Weights of a small transformer language model.
Training: a variant of Adam for these matrices, 164M tokens.
MLP neurons of a small language model. Each row is named by its layer, matrix (gate and up: input weights) and neuron, and shows model dimensions 80-207. Each number is 200 + 30 x the weight over its row's rms, rounded and kept within 0 to 999. A neuron's up and down rows have the sign that makes its largest values positive.
Before each neuron's rows, "fires after" lists the tokens most often just before its 100 highest values on Wikipedia text that the model never trained on.

fires after: "9", " A", "ra", "8", "1"
L6.gate303,192,187,151,183,170,234,173,153,201,143,204,203,224,194,196,168,214,207,219,207,188,253,196,204,186,238,232,194,194,193,164,241,203,243,212,185,202,199,231,199,169,181,204,145,199,148,191,215,231,216,188,176,204,167,236,220,123,193,240,239,198,164,189,176,189,184,263,185,241,232,218,187,185,136,161,217,174,186,197,155,174,211,188,230,185,212,219,220,202,227,232,130,156,161,217,211,204,274,232,235,226,177,202,225,153,188,212,206,251,183,254,222,173,167,264,182,190,192,233,172,233,174,180,257,203,251,180,222
L6.up303,256,182,232,191,245,227,177,157,178,186,199,206,211,181,216,206,166,252,178,212,248,226,246,198,143,204,289,225,235,198,214,172,190,225,197,166,235,198,195,201,191,244,185,275,212,157,183,250,215,145,180,248,200,173,219,199,183,162,179,191,250,198,161,207,170,205,182,221,202,170,183,154,128,243,160,179,201,150,200,172,222,181,170,178,198,206,217,188,191,212,181,187,150,197,266,203,219,200,235,214,188,175,153,161,224,206,191,234,217,153,247,206,217,194,184,213,222,192,207,171,223,182,177,218,146,190,177,170

fires after: " T", " t", "ec", "us", "er", "e"
L4.gate250,170,190,207,188,150,227,163,227,182,158,231,214,177,183,217,190,210,193,233,207,250,229,192,201,164,215,185,203,187,143,193,173,198,220,214,197,181,223,218,222,201,212,216,202,196,207,271,187,187,170,255,182,232,202,244,186,150,210,214,173,187,233,224,151,258,169,264,202,223,203,212,171,281,234,179,191,161,200,161,226,229,154,142,172,199,232,227,162,246,237,199,167,216,230,221,224,234,205,194,221,212,216,211,201,224,151,228,184,230,184,179,225,193,176,226,176,221,169,222,149,193,222,223,162,204,211,263,218
L4.up250,219,271,158,184,111,176,159,215,238,202,181,198,220,221,197,235,245,217,177,219,198,194,196,240,242,253,195,212,196,195,190,216,226,164,230,196,153,222,169,228,221,228,188,196,184,225,217,195,172,161,193,181,205,232,247,204,197,220,159,186,187,195,232,170,199,205,181,236,175,257,192,175,232,188,178,141,218,225,214,162,225,158,144,266,203,217,240,184,267,190,162,190,212,239,255,209,174,166,174,172,206,244,207,172,222,192,184,143,240,129,203,223,248,198,169,142,206,197,170,224,205,232,188,214,203,203,191,204

fires after: "."
L4.gate261,153,172,173,144,146,162,198,214,227,244,280,201,190,219,186,215,225,192,221,224,203,207,130,213,193,193,246,242,220,201,204,228,222,191,170,222,212,209,230,190,215,218,171,244,234,230,175,197,188,148,261,216,262,178,202,191,201,170,207,171,185,183,192,191,186,262,205,268,171,175,219,189,260,208,269,182,235,164,211,180,244,180,185,201,165,181,228,190,227,208,192,215,164,182,208,230,126,176,207,152,200,226,172,205,193,225,211,195,218,182,212,222,142,205,249,219,200,149,261,187,204,206,223,207,174,175,116,184
L4.up261,165,210,176,172,183,180,187,203,262,206,209,198,186,200,202,228,229,164,250,214,196,249,158,194,203,244,217,223,201,189,198,204,248,154,141,207,182,191,219,198,222,225,245,195,154,192,181,204,200,187,266,163,186,202,171,140,199,156,212,220,209,206,221,229,203,219,253,227,164,189,169,247,163,224,184,203,194,181,165,215,231,258,228,205,200,201,201,199,206,215,197,197,167,217,146,161,204,168,250,170,278,211,127,169,187,186,188,214,237,197,218,229,161,226,221,174,203,166,229,178,156,222,135,184,211,157,173,215

fires after: " p", " A", " pro", " Ch", " P", " in"
L6.gate37,241,157,130,225,217,197,119,190,195,177,189,151,159,157,230,203,143,178,153,233,245,223,241,180,212,229,193,188,265,231,229,218,201,163,179,241,200,155,181,152,208,238,177,228,217,201,262,201,256,169,198,195,233,202,172,178,197,198,192,217,176,188,187,199,200,189,204,233,208,203,258,187,190,131,217,206,168,209,208,239,223,196,167,165,189,209,187,151,165,181,236,170,187,203,271,200,160,228,204,189,215,183,194,242,207,217,173,188,201,257,154,176,166,184,166,174,191,152,193,163,188,195,189,221,189,190,239,213
L6.up37,220,176,203,201,193,232,177,227,212,248,126,245,207,126,196,164,237,222,240,189,246,223,180,159,237,263,266,180,205,114,215,247,192,220,193,224,170,223,227,178,236,205,186,185,136,216,214,236,165,219,214,152,219,196,180,218,178,252,170,163,173,198,188,240,186,193,198,208,172,194,245,197,242,163,196,163,200,266,226,173,197,225,214,210,200,246,195,205,167,210,165,121,226,210,145,221,216,192,198,227,168,164,189,206,260,189,191,187,192,181,190,173,180,237,239,218,204,189,192,184,175,170,151,183,185,195,257,144

fires after: "e", "el", " p", " P", "P", " T"
L4.gate79,212,170,234,204,213,215,187,195,188,221,221,186,210,184,218,187,212,256,219,199,153,275,200,166,154,167,211,195,275,221,169,157,250,198,188,214,197,251,163,215,251,242,219,211,241,203,168,186,194,187,200,199,210,183,177,165,213,152,242,167,194,188,215,164,227,190,200,294,225,276,166,155,234,174,217,188,196,209,195,234,169,191,157,202,149,183,249,126,237,184,181,203,232,212,176,255,162,177,186,157,182,229,229,193,172,202,228,159,219,167,190,203,164,193,228,216,200,195,156,147,204,142,233,235,220,218,194,210
L4.up79,209,229,203,196,192,193,182,272,227,174,167,221,176,221,244,223,209,219,191,154,150,226,221,138,212,129,207,160,190,165,160,163,184,206,166,213,217,227,181,188,199,220,210,206,215,218,221,229,196,191,165,201,221,229,229,218,220,174,212,229,201,143,208,187,210,150,219,227,166,227,165,181,196,203,222,201,194,198,188,200,205,198,163,191,178,222,202,185,201,194,176,180,187,182,284,207,190,213,195,183,193,155,208,190,258,199,183,169,194,194,201,183,162,196,201,172,167,248,190,167,292,210,185,179,215,219,178,171

fires after: " Ar", "0", " pro", " ar", " C", "1"
L6.gate135,243,143,178,249,208,205,149,163,205,199,248,142,221,223,271,205,198,218,222,186,191,186,189,165,201,190,164,206,149,213,246,142,206,213,166,218,182,206,198,217,158,202,191,162,202,144,223,148,197,198,176,188,200,192,244,231,207,200,194,219,202,199,244,170,157,178,173,197,203,210,219,213,210,159,174,195,229,213,150,185,221,152,172,194,212,178,192,171,236,235,271,186,167,170,196,225,181,269,250,199,211,214,168,216,157,208,211,160,169,184,184,203,259,210,257,221,201,188,198,169,197,208,206,165,207,217,216,173
L6.up135,221,159,174,198,166,167,242,251,154,216,250,170,232,236,200,196,257,229,189,177,186,181,238,120,182,179,199,219,184,242,178,174,173,140,188,178,177,197,177,204,149,217,184,177,205,194,148,198,160,241,226,249,233,181,207,178,262,155,179,232,232,176,232,224,203,200,167,231,193,240,219,258,191,191,206,172,239,239,196,237,191,209,218,187,176,211,172,162,214,202,214,242,204,183,229,224,226,228,202,168,183,218,180,137,142,197,217,185,206,181,193,194,198,213,201,170,184,240,207,244,208,140,181,196,181,218,228,210

fires after: "op", "a", "ic", " b", " f", " res"
L6.gate148,227,163,185,177,179,178,208,160,247,167,218,147,215,155,203,200,195,251,137,186,184,158,206,188,187,192,148,222,188,165,207,156,212,161,219,197,218,247,160,240,172,227,123,200,225,244,227,212,158,180,255,208,189,157,183,216,214,227,178,219,214,195,178,222,259,168,225,186,222,237,153,206,215,224,230,198,217,190,211,248,180,199,171,148,204,234,178,201,202,222,209,102,167,249,159,235,160,228,176,174,200,176,193,237,171,213,221,157,174,197,202,197,177,195,234,236,232,212,142,163,229,230,155,173,217,219,168,156
L6.up148,261,185,189,204,234,184,213,173,145,182,168,192,204,260,176,207,205,238,160,178,176,198,178,206,180,182,169,195,173,170,228,269,114,267,222,175,219,233,258,193,166,217,158,185,177,239,211,219,201,210,220,216,216,201,155,179,202,200,186,224,185,221,143,218,216,204,178,259,231,165,194,206,187,247,130,221,137,232,179,207,216,167,193,248,197,171,200,213,196,203,123,168,192,208,246,176,211,229,178,162,216,257,198,186,228,201,186,226,211,190,211,189,223,168,191,143,217,183,226,153,188,194,213,199,236,147,212,198

fires after: " s", " S", " t", " T", " un", "it"
L6.gate92,205,228,221,166,192,180,256,252,213,229,208,204,197,191,211,231,130,230,264,215,209,140,187,165,240,181,175,209,214,186,179,190,173,197,188,146,180,272,194,209,161,288,201,185,204,164,232,195,156,151,228,196,200,214,200,181,188,207,229,224,205,220,221,243,197,171,202,240,264,216,211,174,152,174,241,225,174,230,144,224,211,185,199,237,232,128,216,195,189,225,224,230,223,157,187,182,136,203,216,204,216,222,202,201,178,212,252,196,199,169,181,184,203,223,156,181,203,139,156,233,203,232,198,244,268,197,237,170
L6.up92,193,227,204,210,168,198,228,191,167,176,137,184,217,178,207,229,197,238,235,185,117,252,220,168,170,173,163,252,220,155,154,206,184,183,219,192,192,185,199,223,170,240,161,172,198,217,134,164,206,179,217,180,218,250,208,249,237,171,256,206,236,256,240,215,223,215,179,194,176,193,185,161,198,196,177,249,144,154,167,182,202,172,203,245,148,160,226,160,238,168,181,208,192,214,183,201,182,166,216,181,160,194,216,278,175,200,219,247,202,235,155,201,189,202,202,160,214,241,158,181,217,227,174,211,204,185,187,184

fires after: "0", "1", "2", "8", "7"
L4.gate123,255,201,151,215,182,171,200,164,203,139,198,186,176,223,184,211,215,142,252,166,239,175,193,265,202,205,206,151,205,137,221,201,249,195,145,177,179,189,209,240,216,280,170,199,261,223,247,136,190,119,238,200,239,157,197,248,213,189,153,245,149,195,235,205,199,203,211,260,200,202,153,207,199,196,224,167,198,211,216,204,203,204,199,185,185,231,229,213,210,184,217,236,241,125,174,219,150,202,216,233,217,210,157,172,153,204,185,201,189,187,208,206,197,207,175,141,189,157,147,187,219,212,203,244,167,182,219,173
L4.up123,215,221,196,174,157,197,189,232,138,172,153,152,209,159,244,210,220,247,185,190,276,208,241,173,255,204,227,174,214,264,198,139,220,216,176,210,220,189,153,188,208,198,153,204,209,233,235,188,259,203,201,221,196,224,203,253,169,180,272,223,262,217,171,258,227,224,174,264,227,196,187,213,130,148,196,161,210,235,182,167,274,242,198,223,227,209,216,234,158,205,221,227,191,193,260,150,213,188,261,162,185,187,181,141,192,231,236,207,213,187,228,168,200,204,152,181,229,246,199,206,235,190,185,206,175,177,159,185

fires after: "\n"
L6.gate283,231,195,173,250,208,188,203,157,224,159,236,179,226,170,221,198,163,228,219,204,203,225,218,197,190,171,214,200,192,172,223,218,168,273,145,191,163,230,286,215,170,160,168,224,228,182,204,209,192,182,216,232,209,185,219,219,157,227,211,153,189,208,240,206,246,193,208,228,180,225,243,249,197,167,269,236,214,223,209,173,215,208,180,216,227,194,229,179,236,169,209,188,164,219,224,216,199,205,244,242,242,186,216,192,178,191,213,227,168,204,209,213,161,210,202,169,205,167,201,171,206,184,232,242,198,272,229,195
L6.up283,205,169,186,194,196,218,205,202,211,178,180,225,157,180,192,165,198,238,242,169,198,196,225,209,194,197,137,195,230,180,211,203,213,240,155,198,185,179,244,264,149,219,143,185,170,168,242,163,241,172,230,146,229,222,194,156,151,206,165,196,194,173,225,108,224,206,198,248,179,187,194,203,149,201,223,230,176,178,204,238,254,218,189,222,183,191,245,237,204,172,179,193,175,207,222,179,205,179,198,212,250,236,186,234,225,169,203,229,168,215,212,232,192,242,236,221,154,201,206,210,203,137,171,237,218,165,145,190

fires after: " d", " m", " t", "ir", "re", "y"
L6.gate179,204,199,217,160,180,206,160,283,214,191,158,142,207,194,205,160,227,270,151,180,213,200,219,194,181,153,207,245,223,169,175,217,203,222,193,223,198,257,172,222,219,178,206,150,229,220,199,198,228,178,177,204,210,161,221,264,249,176,212,228,194,221,277,245,179,145,216,199,172,208,200,204,193,234,218,245,207,170,236,174,227,218,179,193,195,230,263,178,196,202,267,197,189,226,187,200,195,177,225,209,172,163,167,211,226,186,202,192,175,152,162,218,182,239,225,154,217,231,202,195,211,128,185,205,244,180,178,174
L6.up179,193,175,220,271,205,245,222,209,227,208,181,210,268,258,215,195,200,221,185,238,237,107,215,136,192,167,232,281,151,206,216,222,164,226,237,182,233,132,192,205,157,222,220,195,207,236,213,230,224,205,157,206,248,194,232,239,255,205,177,221,171,186,199,190,218,250,162,231,198,191,200,210,226,237,195,282,202,171,169,202,150,188,227,173,150,194,203,198,166,138,211,188,164,205,226,162,145,232,197,219,177,210,240,166,246,182,188,167,240,211,227,158,223,214,218,181,258,221,186,188,172,236,230,159,185,167,185,228

fires after: " B", " b", "−", "re", "b"
L6.gate269,176,213,210,212,177,140,225,194,223,225,174,184,229,205,214,187,130,206,196,214,199,156,224,204,219,196,164,170,203,187,178,246,181,270,242,208,165,188,222,191,163,241,181,221,201,204,199,185,223,184,180,261,213,169,218,187,263,168,187,226,191,232,185,177,223,217,191,162,226,162,172,221,237,223,177,198,233,182,271,234,210,189,166,218,183,152,250,221,169,147,204,194,178,199,164,204,199,156,180,217,165,196,214,135,198,184,239,192,223,109,195,164,229,206,226,195,221,192,173,169,189,206,182,216,208,143,177,169
L6.up269,194,177,208,230,250,204,180,202,167,204,206,181,220,182,204,166,159,180,153,217,158,136,143,210,190,224,195,229,195,180,173,249,192,214,196,185,145,174,228,206,202,207,211,147,189,187,197,180,216,208,225,209,172,201,225,210,247,222,203,206,182,218,197,198,212,204,156,233,181,179,197,190,248,183,174,236,186,236,185,225,200,207,176,197,192,199,185,205,169,171,234,205,182,205,191,242,224,143,198,170,185,232,207,195,131,181,204,200,225,212,167,147,194,176,221,221,209,223,121,197,218,194,229,171,209,206,217,131

fires after: "=", "\n"
L4.gate170,227,162,163,144,208,196,192,152,161,126,274,202,249,197,199,213,229,193,246,155,249,227,202,175,170,153,203,244,200,181,207,195,194,248,211,198,173,234,195,237,212,169,198,232,233,219,210,169,204,156,181,187,201,170,226,162,197,223,266,201,167,209,186,244,212,201,203,165,257,213,162,202,186,192,182,206,184,237,172,171,230,170,179,197,174,224,201,192,190,195,205,197,200,243,240,236,225,180,189,189,195,136,183,189,221,224,250,179,195,165,198,190,240,215,203,235,181,121,219,173,162,123,188,196,268,205,210,170
L4.up170,163,178,218,203,201,140,194,143,202,221,242,159,135,198,201,177,215,163,166,182,195,192,208,232,198,207,175,168,197,163,215,204,198,191,262,202,138,175,209,220,201,155,158,186,152,202,160,257,209,180,213,218,174,184,238,187,189,236,195,216,192,205,227,216,217,239,207,236,195,197,205,171,216,232,189,215,187,211,199,199,254,206,207,219,229,170,212,251,222,169,173,206,202,235,273,212,212,160,206,216,246,205,226,167,192,154,173,271,180,245,175,251,167,231,193,260,229,180,189,194,166,260,177,240,185,154,198,155

fires after: " A", "j", "nd", " C", "m", "am"
L6.gate169,240,199,233,212,166,177,166,267,194,216,172,148,175,189,177,166,241,227,215,210,196,214,190,211,168,224,239,185,233,174,210,163,230,242,210,190,224,239,209,188,179,232,191,196,198,197,178,183,228,235,202,223,165,240,232,199,198,180,169,143,227,184,156,176,212,228,190,174,239,213,169,175,244,259,148,212,195,227,227,171,165,224,186,165,140,199,194,186,230,202,218,214,187,227,165,224,233,200,211,273,180,221,237,173,174,175,210,167,166,198,172,211,188,223,205,224,177,201,160,254,167,128,165,235,202,172,167,258
L6.up169,200,224,231,153,212,255,209,218,134,196,199,177,226,177,234,193,204,204,165,164,251,245,263,211,196,227,259,151,208,189,219,220,213,160,206,189,226,208,215,180,202,186,244,227,244,223,180,215,153,224,174,234,145,245,238,222,198,185,222,156,174,221,178,194,222,203,221,218,192,169,206,229,232,171,207,204,191,265,208,189,223,193,191,227,184,185,186,163,235,212,160,235,163,174,200,172,178,235,121,218,207,137,211,148,214,265,208,194,256,175,189,201,235,174,242,183,221,231,212,200,172,211,227,191,184,237,202,180

fires after: " p", " P", "+", " a", " w", " "
L6.gate132,178,173,192,229,230,209,173,148,208,204,167,167,210,196,253,182,158,259,208,188,222,228,210,196,189,206,226,228,203,192,201,184,199,156,163,149,170,161,170,175,207,198,219,227,219,191,235,159,215,153,264,193,208,194,153,190,214,185,214,237,207,185,155,183,199,134,203,278,161,250,161,141,227,205,187,165,231,125,243,188,171,209,162,275,161,239,273,180,205,191,244,168,221,166,171,196,236,230,205,193,188,259,215,220,184,206,212,225,175,188,226,175,234,174,204,225,210,170,258,212,149,173,259,237,168,154,198,220
L6.up132,224,233,214,187,238,173,216,225,228,204,173,272,191,169,176,235,182,239,243,145,121,218,217,193,225,210,287,228,189,238,236,232,192,194,181,203,181,145,209,197,186,163,202,181,188,208,213,161,166,173,269,171,188,243,171,148,183,230,165,216,258,172,190,206,256,195,232,212,177,258,202,175,181,145,170,200,211,185,267,208,215,228,221,203,215,230,237,197,186,181,185,145,232,187,195,231,236,189,185,218,218,223,232,235,206,186,218,182,179,264,220,207,207,208,220,179,175,161,184,180,197,233,182,215,186,142,255,225

fires after: ".", " f", " re"
L6.gate26,178,146,208,252,225,184,195,218,145,198,245,238,120,199,226,215,191,216,215,178,257,212,189,281,170,197,178,237,213,174,206,195,264,249,179,149,191,221,234,196,251,221,218,251,207,166,228,229,255,280,228,187,243,201,212,227,176,172,197,172,205,184,208,175,193,191,164,199,231,164,218,193,149,155,259,177,218,157,180,154,214,196,186,209,198,220,186,206,187,210,199,206,202,218,185,203,178,216,217,193,185,213,211,230,192,241,204,220,159,199,194,209,240,138,221,202,160,273,253,177,194,212,192,212,138,220,201,217
L6.up26,147,212,170,187,219,152,185,161,214,160,215,164,192,221,159,189,226,178,223,179,156,205,218,208,201,177,224,217,163,101,196,146,152,152,197,193,206,189,209,187,204,231,238,163,143,226,213,178,202,180,203,221,245,207,184,157,194,193,215,260,206,200,193,234,262,180,165,201,225,247,202,228,178,243,177,202,237,131,155,188,213,144,186,235,200,206,168,204,185,152,185,165,194,256,252,209,209,225,221,161,194,232,152,180,241,203,246,243,208,182,221,220,202,221,196,192,218,195,221,207,277,242,199,195,162,188,210,186

fires after: "\n", " t", ")", " d", " W"
L4.gate199,194,130,183,218,140,170,175,181,180,160,206,260,193,257,218,196,224,166,250,231,228,185,222,194,191,182,152,205,219,170,210,198,232,238,249,176,206,233,180,234,172,203,205,159,211,135,182,267,233,165,164,240,216,167,191,190,190,192,251,223,156,231,147,253,190,167,212,180,232,204,233,194,218,234,204,228,201,175,203,190,230,207,148,220,154,213,232,211,210,178,258,204,203,234,275,212,199,176,200,166,205,177,215,201,187,210,194,226,207,222,162,252,207,177,119,161,208,206,187,220,236,229,193,199,182,178,217,177
L4.up199,191,198,193,208,150,183,219,163,172,161,218,203,207,192,222,210,249,165,208,157,232,153,135,154,191,199,253,230,171,203,235,189,192,240,185,148,198,212,226,219,167,197,196,214,222,188,223,235,233,244,201,243,225,179,209,216,193,149,217,179,147,179,250,229,222,243,201,237,246,163,228,213,171,218,191,156,226,201,155,171,183,184,214,161,199,239,224,218,136,213,158,238,148,219,180,166,205,181,202,203,193,217,179,169,252,196,201,139,203,208,136,183,146,180,191,280,137,178,157,169,165,230,172,206,228,185,188,169

fires after: "\n"
L6.gate143,158,103,149,184,180,219,184,156,222,166,112,163,194,174,228,226,206,236,271,215,165,198,165,163,214,157,217,243,206,193,245,216,209,231,209,170,156,222,237,227,208,219,231,245,205,165,147,233,224,251,227,217,189,195,195,243,253,150,163,212,196,165,217,211,238,255,220,216,199,243,257,172,218,195,202,207,201,149,180,192,184,200,168,194,189,148,256,196,164,145,178,132,138,201,198,196,204,218,182,211,187,187,141,241,248,192,207,230,171,192,155,190,184,214,181,236,240,163,185,154,215,237,235,210,206,198,180,197
L6.up143,169,218,266,222,218,171,207,133,154,182,158,201,242,218,200,164,222,175,208,193,161,241,244,214,204,223,247,259,175,201,170,181,181,190,199,147,229,163,178,196,208,221,187,232,180,209,189,221,148,194,262,206,230,243,152,157,208,210,219,209,196,209,217,218,234,163,216,213,225,141,199,211,217,204,166,178,203,180,146,165,174,203,225,200,137,211,236,166,213,185,165,237,231,126,199,210,215,206,191,221,228,262,183,248,200,137,168,206,191,222,232,233,193,223,182,212,142,182,208,175,193,140,244,244,251,190,191,214

fires after: " T", "1", " t", " G", " U", " I"
L6.gate271,215,165,222,228,158,226,183,173,233,204,218,202,167,199,140,183,157,225,221,183,203,125,202,259,254,226,164,229,153,195,237,198,169,209,153,224,187,199,166,214,230,220,259,199,211,189,245,175,232,196,221,189,229,185,260,232,190,195,176,229,167,129,209,194,251,202,197,221,236,220,206,167,215,192,159,210,202,197,199,139,224,195,174,154,200,190,230,171,233,224,205,225,167,222,161,173,180,140,221,216,204,183,219,196,218,172,233,188,204,213,172,217,188,157,242,163,177,236,193,213,187,205,178,239,205,169,253,214
L6.up271,234,241,209,229,188,200,211,159,196,196,169,210,204,170,254,224,215,225,220,189,209,153,187,173,175,217,240,189,201,226,196,170,205,193,218,227,199,222,240,195,182,205,235,226,239,228,187,179,235,168,178,153,232,183,196,188,212,250,174,139,155,255,199,202,192,172,167,187,191,107,219,147,203,182,198,140,235,174,205,186,225,185,171,231,213,204,245,222,214,215,216,209,187,211,174,211,231,180,144,172,181,159,219,197,208,147,250,210,232,175,186,246,231,236,226,230,157,205,210,271,208,217,207,228,255,180,240,249

fires after: " I", " t", " P", " T"
L6.gate260,281,228,190,174,223,195,176,223,231,204,176,191,208,202,209,241,253,238,209,177,191,202,240,205,196,192,152,201,160,180,177,245,167,215,202,130,154,202,213,235,230,219,141,198,248,223,225,183,232,184,209,172,169,212,191,194,184,240,222,161,222,193,193,200,206,256,276,174,161,226,179,199,188,197,223,203,252,217,232,187,216,163,214,229,172,239,207,137,187,188,243,189,180,207,168,210,165,205,177,198,208,162,190,202,188,227,239,210,216,166,178,180,250,157,149,147,203,220,200,210,141,167,218,203,199,212,219,221
L6.up260,177,222,207,236,196,194,204,176,198,247,232,184,229,230,210,178,226,162,222,255,192,180,200,164,184,266,221,232,191,187,190,201,114,217,213,223,209,218,236,267,187,201,200,186,200,216,165,153,172,251,237,218,182,206,165,164,235,200,180,185,267,220,216,210,248,192,204,231,259,230,230,179,205,179,195,218,182,174,180,195,195,206,204,237,198,170,173,169,195,210,163,184,173,244,168,242,148,148,163,168,175,233,214,197,220,178,202,182,233,216,206,244,247,243,223,170,187,258,164,225,175,222,183,182,230,217,241,214

fires after: " b", " t", " T", " y", "b", " n"
L6.gate87,172,207,177,177,193,149,204,191,173,201,160,211,211,191,216,233,156,176,216,175,240,190,208,171,216,212,118,301,162,181,169,197,211,235,246,209,215,188,206,230,169,155,227,246,241,226,230,212,244,210,178,232,227,185,233,186,173,220,214,150,142,226,227,225,238,243,204,195,184,211,221,155,200,197,216,212,218,193,177,208,232,165,213,198,172,151,233,157,200,140,227,245,170,224,231,185,181,212,152,253,157,216,187,191,239,232,250,227,194,193,215,209,202,203,134,223,181,171,189,191,216,257,213,205,248,200,192,180
L6.up87,242,173,193,195,182,195,221,156,221,199,195,199,215,237,190,216,188,198,182,223,211,231,258,254,179,209,177,221,176,139,154,171,236,221,217,197,206,165,203,245,162,155,165,219,224,176,185,185,191,202,205,238,186,191,249,194,244,210,221,210,183,240,214,160,203,187,188,198,162,173,259,219,212,143,182,181,194,140,212,198,242,168,206,199,196,194,193,207,266,129,196,221,173,228,190,194,198,225,222,184,214,179,166,197,188,198,196,203,268,168,231,128,224,180,166,236,212,265,236,196,234,221,206,224,246,189,147,210

fires after: "ers", " C", "m", " H", " B", " M"
L4.gate57,234,195,158,226,158,167,144,192,207,190,179,129,180,164,234,228,178,232,248,196,188,175,166,193,211,258,190,225,196,197,198,150,184,200,236,195,184,224,239,231,231,227,179,203,204,196,203,189,144,178,263,216,207,196,250,161,236,274,215,280,176,218,178,206,165,249,227,250,232,237,248,199,152,212,168,255,215,202,239,160,192,188,205,243,128,200,161,187,269,186,211,192,189,172,180,253,219,223,204,194,218,163,192,174,239,238,212,162,181,199,179,217,129,166,215,204,193,222,178,182,226,234,171,235,210,213,192,196
L4.up57,211,221,175,180,177,231,193,207,214,205,140,216,169,214,212,237,190,192,220,171,248,161,162,238,182,223,239,231,235,237,199,184,203,212,199,178,184,176,182,191,201,177,186,179,268,237,202,176,177,192,182,186,201,206,196,208,206,254,211,169,183,205,201,202,200,207,206,240,216,175,196,229,217,189,195,196,153,202,189,202,238,213,204,185,172,280,195,189,142,204,156,195,129,192,244,201,196,246,177,171,142,173,193,133,173,194,227,235,243,162,177,217,169,198,163,162,225,196,215,230,208,250,178,169,175,190,221,216

fires after: "ro", " b", "ad", "an", " m", "a"
L6.gate221,197,218,210,221,215,168,225,202,230,195,228,207,188,233,205,214,221,199,180,191,158,176,206,203,236,187,249,240,187,187,189,189,265,200,181,248,193,242,124,180,171,165,119,246,168,203,179,223,172,205,192,232,204,159,232,248,254,141,150,185,177,159,189,236,211,204,232,195,245,146,148,216,220,218,222,222,196,224,204,236,237,170,181,180,164,214,248,230,236,193,147,215,167,205,226,218,199,187,244,202,165,182,172,150,188,201,206,174,237,166,211,145,212,240,218,181,198,181,158,180,201,205,198,121,211,156,200,195
L6.up221,219,191,258,198,200,227,213,178,158,215,202,206,162,161,223,273,204,218,189,222,233,184,219,192,209,225,212,179,194,205,171,207,202,210,189,180,163,229,173,237,192,168,134,168,188,244,168,187,258,199,208,236,228,196,163,207,187,165,197,224,197,185,162,198,222,195,183,197,218,201,236,216,170,193,200,223,211,184,194,248,205,235,225,252,189,178,191,220,178,197,199,222,233,216,199,198,197,204,173,189,213,147,169,213,193,218,206,232,162,214,192,174,226,192,202,176,154,244,189,238,173,208,183,197,191,206,247,179

fires after: " I", " T", " h", "ur", "H", " H"
L6.gate103,228,204,182,160,133,156,192,183,246,183,193,215,176,187,187,205,163,210,200,196,173,195,179,268,176,212,192,227,203,206,210,199,169,162,211,203,245,234,226,204,265,168,239,177,203,202,206,176,173,215,206,240,222,247,210,124,159,204,210,217,141,193,179,164,187,200,205,167,211,222,175,239,187,246,212,190,261,152,203,181,230,223,188,205,102,210,203,205,220,223,185,245,234,191,169,212,193,218,128,220,177,207,264,140,194,162,233,230,225,238,249,212,152,213,175,181,158,169,155,153,197,222,166,171,236,209,255,207
L6.up103,220,176,215,188,234,194,190,184,156,181,225,188,280,160,268,165,245,195,210,228,219,220,158,232,187,203,232,227,196,220,184,210,171,182,239,169,179,182,176,224,240,195,236,143,192,195,183,225,173,268,175,177,210,229,219,184,155,154,223,185,257,250,197,192,248,249,180,196,176,153,203,183,164,176,221,213,157,192,206,173,232,199,220,231,212,171,233,176,253,214,187,209,170,214,187,214,165,233,171,198,198,237,185,176,231,183,234,190,223,200,176,241,183,201,196,189,171,228,156,259,177,171,227,233,219,226,235,205

fires after: " in", " ", " I", " A", " re"
L6.gate230,162,209,185,202,176,201,184,190,231,261,213,158,134,204,191,171,173,218,174,209,225,216,216,221,180,172,216,231,213,173,249,182,203,218,212,191,192,229,215,143,204,233,225,227,204,233,170,155,207,159,240,252,219,181,172,192,210,189,266,159,153,170,158,208,189,193,179,212,220,214,244,241,155,249,218,174,201,165,225,249,226,176,198,208,156,168,239,122,194,168,220,195,149,170,213,197,172,168,161,260,197,162,243,177,226,172,245,164,172,182,168,183,183,221,163,184,193,199,218,172,112,133,207,229,207,232,223,250
L6.up230,175,215,212,189,167,196,135,166,223,238,211,121,157,188,229,195,182,188,199,205,155,212,184,193,201,133,219,192,235,143,284,211,195,203,235,233,222,177,229,189,217,180,201,179,256,279,185,181,243,170,217,198,208,192,151,231,221,148,189,182,206,254,167,179,230,203,214,217,151,163,210,216,194,217,212,179,153,231,212,210,272,253,216,211,235,194,250,196,221,167,251,136,178,179,197,226,163,197,140,198,228,161,199,169,218,186,188,194,205,213,181,196,149,179,124,212,222,212,184,220,175,178,156,218,280,252,223,182